python train.py --n_layer=12 --d_model=192 --n_head=6 --head_dim=32 --norm="rmsnorm" --norm_place="pre" --bias="none" --lr=0.00365 --decay_shape="exp" --batch_tokens=32768 --dataset="wikipedia_en"
MLP neurons of a small language model. Each row is named by its layer, matrix (gate and up: input weights) and neuron, and shows model dimensions 32-159. Each number is 50 + 12 x the weight over its row's rms, rounded and kept within 0 to 99. A neuron's up and down rows have the sign that makes its largest values positive.
After each neuron's rows, "fires on" lists the tokens most often at its 100 highest values on Wikipedia text that the model never trained on.

L2.gate185:30 58 40 63 38 57 44 61 50 66 54 26 48 57 69 43 63 44 36 64 40 50 59 41 48 59 40 52 52 43 48 68 55 68 35 65 56 70 35 50 46 39 41 57 48 32 37 40 55 33 30 35 53 58 59 56 47 59 58 36 59 46 35 53 62 16 33 55 55 53 51 43 43 36 60 51 29 45 71 64 54 28 39 40 46 61 38 54 64 44 56 56 48 51 59 59 51 42 40 43 32 59 50 53 71 49 51 47 44 46 49 82 68 26 44 63 37 72 34 36 58 69 46 87 47 49 76 66
L2.up185:58 42 41 42 51 59 37 50 58 47 66 20 38 45 55 29 54 57 46 54 64 36 54 65 60 42 40 44 48 70 50 50 59 53 30 49 75 54 49 53 35 37 48 76 49 57 58 52 49 81 44 54 68 66 46 30 64 68 47 52 48 40 42 50 40 58 72 60 53 43 47 44 48 31 54 63 59 52 54 66 42 44 48 51 49 63 66 73 60 52 50 55 34 46 56 49 55 42 30 63 37 40 35 76 58 72 48 26 52 41 57 29 53 43 32 31 49 56 45 56 44 66 41 76 37 61 60 66
fires on: "ast", "|---|---|---|---", "ord", "j", "ene"

L2.gate257:48 59 50 38 41 65 42 66 61 40 63 43 46 48 71 32 41 72 67 46 25 52 59 51 56 34 26 32 50 52 37 42 49 40 54 28 44 71 50 42 42 51 45 44 34 55 55 47 39 40 73 34 47 43 54 50 40 87 42 61 64 58 69 42 41 54 43 25 39 58 62 63 60 49 57 63 38 47 73 60 38 46 54 42 37 43 50 34 61 37 67 65 38 39 47 51 77 50 38 60 48 53 57 32 48 48 47 54 47 68 46 22 26 48 48 62 29 56 70 50 58 68 28 60 29 52 50 56
L2.up257:42 70 54 54 35 62 65 69 49 56 57 55 44 53 53 47 45 43 38 49 50 60 40 45 42 59 39 25 60 55 44 32 58 15 54 41 51 42 37 27 59 34 55 39 51 63 60 48 74 57 55 53 35 50 60 50 19 44 43 65 52 65 63 22 29 37 48 52 40 45 44 61 63 61 61 70 36 62 56 35 59 27 23 50 33 46 57 46 71 49 53 55 46 40 44 51 58 56 65 75 44 46 42 46 56 37 44 35 29 51 67 57 49 65 44 24 37 73 42 37 59 56 31 43 52 53 43 61
fires on: "p", "art", "all", "im", "ah", " it"

L5.gate122:36 53 45 57 43 54 69 54 37 41 25 41 40 37 45 49 45 30 59 33 42 68 38 43 48 47 68 44 55 34 49 49 48 66 48 35 54 60 58 51 56 47 41 44 42 67 41 28 69 27 25 47 44 33 58 60 61 60 46 46 58 59 52 28 35 52 40 56 35 55 39 31 51 47 64 52 36 55 58 38 48 40 77 57 48 73 52 36 31 53 47 27 66 76 56 43 42 50 46 58 62 48 31 58 48 30 55 24 62 36 67 32 69 30 45 37 64 51 39 46 48 59 34 61 32 55 69 56
L5.up122:37 58 41 46 27 55 47 59 47 44 50 52 56 38 42 57 55 67 43 41 62 59 40 50 70 64 62 63 56 39 64 50 54 36 56 43 69 48 39 39 44 15 65 67 54 50 37 45 52 58 76 48 54 36 21 56 70 44 40 34 47 63 55 46 09 54 53 54 57 32 30 57 51 46 57 43 33 48 60 42 41 46 31 63 50 74 67 36 41 46 42 50 69 63 70 58 45 60 60 40 67 34 49 54 54 43 47 41 59 39 64 65 43 21 41 45 63 54 57 61 45 36 52 56 30 51 57 77
fires on: "s", " few", " of", " comp", " some", " which"

L6.gate187:38 70 47 45 52 72 43 55 72 31 21 61 47 58 45 54 51 41 37 33 47 57 49 28 68 37 47 48 65 41 50 34 64 37 68 64 38 38 57 62 42 51 46 35 44 24 39 43 39 45 49 41 48 53 51 57 43 60 61 54 46 47 23 42 41 28 37 42 62 57 42 42 52 42 53 55 37 60 63 73 52 50 44 59 41 47 54 60 43 48 57 27 35 21 35 54 51 52 35 69 50 30 57 38 50 33 45 35 42 47 77 50 64 57 34 60 60 64 18 58 55 60 60 44 50 47 54 50
L6.up187:21 71 60 42 35 36 54 47 47 48 50 57 48 37 41 65 69 53 47 68 49 31 51 56 21 56 58 42 45 79 75 38 58 46 48 46 57 45 57 35 46 35 45 70 51 43 33 58 53 46 70 43 57 51 55 63 43 49 39 29 27 56 39 51 39 54 46 33 48 59 74 58 75 52 59 58 48 74 62 39 30 64 58 55 55 49 52 64 48 34 59 52 46 62 59 29 59 51 60 45 42 53 40 51 63 61 61 43 63 67 17 60 56 59 71 44 34 39 51 44 45 48 35 56 38 46 33 63
fires on: " and", ",", " or", "ur"

L5.gate177:60 45 64 75 50 31 50 46 37 53 54 57 57 65 65 47 49 51 49 50 35 84 56 49 54 65 48 74 33 10 66 60 58 49 37 57 43 44 36 38 39 61 35 57 53 45 35 52 68 53 48 53 61 38 56 25 42 63 37 43 45 53 44 87 51 33 72 48 44 42 61 32 34 42 51 33 57 47 69 62 47 38 66 47 41 47 44 69 32 67 43 59 48 51 62 47 64 44 42 59 51 43 44 69 58 57 67 64 54 30 37 54 60 48 72 60 67 55 48 47 40 80 29 40 36 34 44 74
L5.up177:42 27 39 52 50 50 63 51 42 44 51 81 70 54 41 59 57 36 47 53 51 41 51 41 80 60 75 42 33 44 60 36 55 61 58 34 50 56 36 77 51 59 62 58 41 36 36 45 64 52 61 48 56 33 51 43 34 57 40 43 56 37 62 35 66 56 67 62 43 38 39 40 45 63 48 43 58 38 61 45 50 71 45 60 41 42 53 77 57 31 45 24 40 55 20 41 67 33 43 46 50 46 42 37 55 24 64 58 54 45 56 67 54 38 57 35 59 61 31 61 56 61 30 27 38 64 43 56
fires on: " of", "d", " same", "om", " new"

L6.gate108:38 56 44 53 66 23 63 42 51 40 55 76 37 67 42 46 48 35 33 54 56 57 42 51 73 55 42 42 65 37 67 43 76 57 53 61 49 34 50 67 38 28 44 51 60 37 35 41 42 25 47 52 55 73 52 51 61 46 47 13 30 73 70 52 69 50 46 59 47 42 42 49 50 40 47 56 56 43 62 59 44 49 35 50 45 38 44 50 17 65 36 46 42 69 57 47 64 50 36 67 51 37 61 58 48 48 37 31 58 39 45 63 58 50 39 58 52 67 59 39 36 48 44 54 41 48 51 83
L6.up108:53 31 37 45 38 55 46 74 46 55 49 62 43 56 38 68 44 66 31 20 64 26 37 59 44 53 77 47 22 57 47 25 48 48 72 47 51 49 47 79 61 71 27 60 60 35 54 50 67 42 41 72 60 48 55 45 44 59 61 45 53 49 54 31 57 52 59 63 37 48 57 44 47 52 61 43 36 54 58 35 47 28 42 43 62 75 62 58 34 34 48 58 70 59 57 30 59 37 50 67 49 76 52 60 44 34 43 55 62 52 49 41 45 58 48 52 54 35 44 49 64 27 59 51 45 60 56 47
fires on: "oc", " played", "op", "ent", " Con"

L2.gate37:72 64 34 46 39 29 48 49 65 45 38 69 58 41 34 51 62 53 56 52 40 50 66 54 44 32 67 61 71 51 67 53 40 42 36 54 58 64 52 51 40 29 71 32 32 33 70 48 50 84 73 26 54 46 27 29 43 63 57 26 54 48 57 50 52 60 46 65 39 54 53 26 65 59 41 54 40 53 49 60 33 56 67 48 60 28 26 54 49 52 49 61 40 29 64 39 48 59 44 46 35 56 54 50 51 59 56 44 50 77 42 54 38 81 39 59 44 35 37 77 37 63 45 44 59 42 56 39
L2.up37:57 44 61 62 53 49 54 46 61 43 63 41 56 53 29 46 53 55 48 40 64 41 57 32 47 54 53 28 43 59 66 36 60 37 49 46 25 66 60 44 62 41 47 23 68 42 60 66 43 51 46 64 59 42 52 36 51 51 54 47 58 68 39 52 55 62 41 50 38 37 49 52 48 50 43 51 57 62 59 57 18 63 36 54 50 44 26 26 65 44 40 58 41 48 55 44 55 36 53 44 46 43 48 30 61 57 38 15 48 64 49 47 41 72 53 32 34 24 64 60 44 62 56 51 67 65 54 64
fires on: "b", "ok", " order", "ut", "ory", "8"

L6.gate307:63 58 61 61 39 41 63 39 83 55 41 52 44 41 67 53 27 45 35 77 36 59 36 61 52 48 61 59 40 53 53 25 54 47 46 39 63 66 43 58 37 44 34 67 54 39 55 51 36 54 53 50 61 58 70 40 56 59 43 64 49 37 59 44 13 62 51 48 56 59 42 41 56 22 60 49 42 65 49 63 57 39 57 38 23 46 53 52 62 41 51 26 43 35 35 44 52 71 56 59 47 48 51 41 90 41 43 47 54 57 69 65 56 53 25 50 68 48 40 73 51 46 43 48 48 39 27 44
L6.up307:54 58 29 58 52 63 55 56 28 45 59 24 52 57 60 54 31 52 42 50 53 43 51 39 51 48 39 60 46 43 58 43 49 48 44 48 69 28 61 50 72 57 52 47 47 38 48 51 51 32 60 47 68 33 55 51 41 41 34 51 35 50 59 62 41 53 43 58 53 53 48 39 60 62 62 35 48 61 60 51 38 55 63 40 20 68 41 47 36 42 75 16 56 31 76 49 67 37 43 53 58 38 65 34 56 57 57 66 58 55 48 33 65 22 55 47 72 67 47 51 37 49 65 40 52 45 36 58
fires on: " and", ",", " or", "ly"

L4.gate259:36 33 54 36 45 63 47 51 63 61 41 69 49 76 51 55 36 48 65 57 52 48 44 65 57 45 24 53 46 37 53 32 53 52 52 35 54 51 32 51 46 58 53 59 55 49 57 37 62 62 68 38 54 56 53 52 65 55 48 48 83 49 72 48 63 52 55 53 53 62 51 19 70 54 32 43 67 34 58 54 67 62 22 28 65 46 36 42 55 50 53 51 35 40 37 41 64 44 56 70 61 45 51 59 61 37 34 37 27 43 56 42 46 29 68 38 51 57 34 46 61 47 60 43 42 52 36 47
L4.up259:54 38 58 39 43 36 40 54 55 66 39 60 56 63 65 38 61 45 54 62 38 08 50 48 36 24 39 30 59 34 56 59 58 65 57 55 27 70 52 59 35 63 59 43 40 65 60 52 71 34 61 47 61 74 69 60 54 83 36 28 48 50 55 56 57 51 60 51 61 46 53 60 55 61 42 37 55 53 55 31 49 64 46 58 41 51 49 35 50 29 49 62 56 54 51 51 49 36 59 65 35 69 27 58 62 55 31 61 45 35 49 39 52 61 44 65 26 57 46 45 45 46 67 26 42 28 53 36
fires on: "id", "ch", "om", "u", "mer", "ith"

L6.gate214:53 41 61 57 61 49 47 46 32 56 45 61 44 57 44 53 44 44 73 36 17 68 40 50 59 53 41 51 41 40 42 59 48 44 37 50 55 45 56 46 62 71 41 35 50 40 21 50 49 57 48 53 44 66 58 49 45 60 69 54 13 61 49 38 41 41 21 40 50 31 56 45 42 76 40 56 34 40 59 73 54 40 54 52 59 54 49 50 41 45 54 55 71 65 36 47 48 46 43 74 42 56 86 53 46 31 42 53 35 39 66 63 62 49 61 28 34 55 32 60 25 34 52 38 66 70 66 51
L6.up214:42 66 53 52 56 30 36 63 25 44 44 48 38 61 51 57 49 60 75 42 46 44 49 41 57 54 45 67 55 67 36 61 52 75 35 52 61 39 54 26 41 68 44 56 33 57 63 70 53 63 43 33 56 53 68 51 48 44 70 61 52 48 61 41 29 47 44 40 72 12 32 32 64 62 57 51 59 59 45 26 51 34 37 48 46 32 62 35 61 42 52 68 49 34 46 60 51 45 53 56 53 44 74 43 48 51 40 29 32 58 48 33 59 33 44 61 39 48 45 52 63 50 49 70 52 74 55 45
fires on: " |", "m", "ot", " is", " (", "ave"

L6.gate287:73 56 51 49 45 60 45 47 66 61 21 52 71 67 67 52 46 58 48 39 64 54 30 57 67 45 75 76 43 50 70 41 80 45 64 47 52 27 29 46 49 47 46 42 52 58 49 55 59 46 58 52 45 48 44 56 47 59 59 46 56 52 36 53 51 47 40 56 52 35 43 49 44 44 63 47 48 43 50 51 73 46 33 31 53 28 60 41 43 20 57 65 38 36 49 40 68 33 36 51 71 43 46 39 49 70 52 61 53 26 45 56 68 61 58 29 51 39 45 45 64 59 40 42 39 59 34 56
L6.up287:60 41 26 40 35 69 60 48 35 61 32 49 51 38 45 58 57 32 60 38 59 57 63 52 56 46 61 45 55 65 59 51 78 19 45 53 44 29 51 55 52 62 54 67 49 62 57 64 54 41 60 65 32 46 62 78 59 62 58 37 63 31 33 42 62 61 40 69 46 47 39 48 55 52 57 38 58 51 61 51 79 38 51 21 37 37 69 72 58 43 39 54 51 20 38 57 74 36 44 58 65 42 41 50 47 58 69 69 65 49 64 67 66 53 60 53 68 55 52 38 46 66 40 43 45 27 41 42
fires on: " of", "om", "==P", "ult", "oph", "op"

L5.gate55:59 66 33 46 48 15 66 31 48 60 56 32 70 53 57 53 49 44 43 47 35 43 50 45 44 30 38 33 47 38 42 60 49 42 45 65 77 48 54 32 55 50 58 50 66 65 38 39 64 38 46 61 63 64 53 66 20 53 57 42 43 55 48 60 44 44 56 64 74 48 54 53 39 61 51 36 31 41 58 62 52 40 62 34 48 59 31 42 52 30 45 58 65 45 66 38 57 49 42 48 44 52 68 48 48 73 65 75 43 45 46 57 67 50 56 44 55 43 35 52 54 51 52 53 57 67 59 54
L5.up55:52 48 61 54 42 67 49 71 37 45 29 57 51 48 33 59 47 46 60 46 73 52 23 42 60 27 49 88 31 63 49 43 52 47 35 64 41 58 46 25 52 36 48 63 36 56 55 71 37 40 65 57 58 45 65 40 43 52 60 48 67 40 59 60 37 57 62 47 49 50 51 50 68 41 42 55 46 65 36 17 47 49 51 38 46 32 50 35 68 38 55 39 60 43 56 74 28 38 41 65 66 53 59 54 39 43 43 44 47 53 57 52 45 40 49 59 51 54 52 69 39 54 55 33 47 41 55 66
fires on: " |"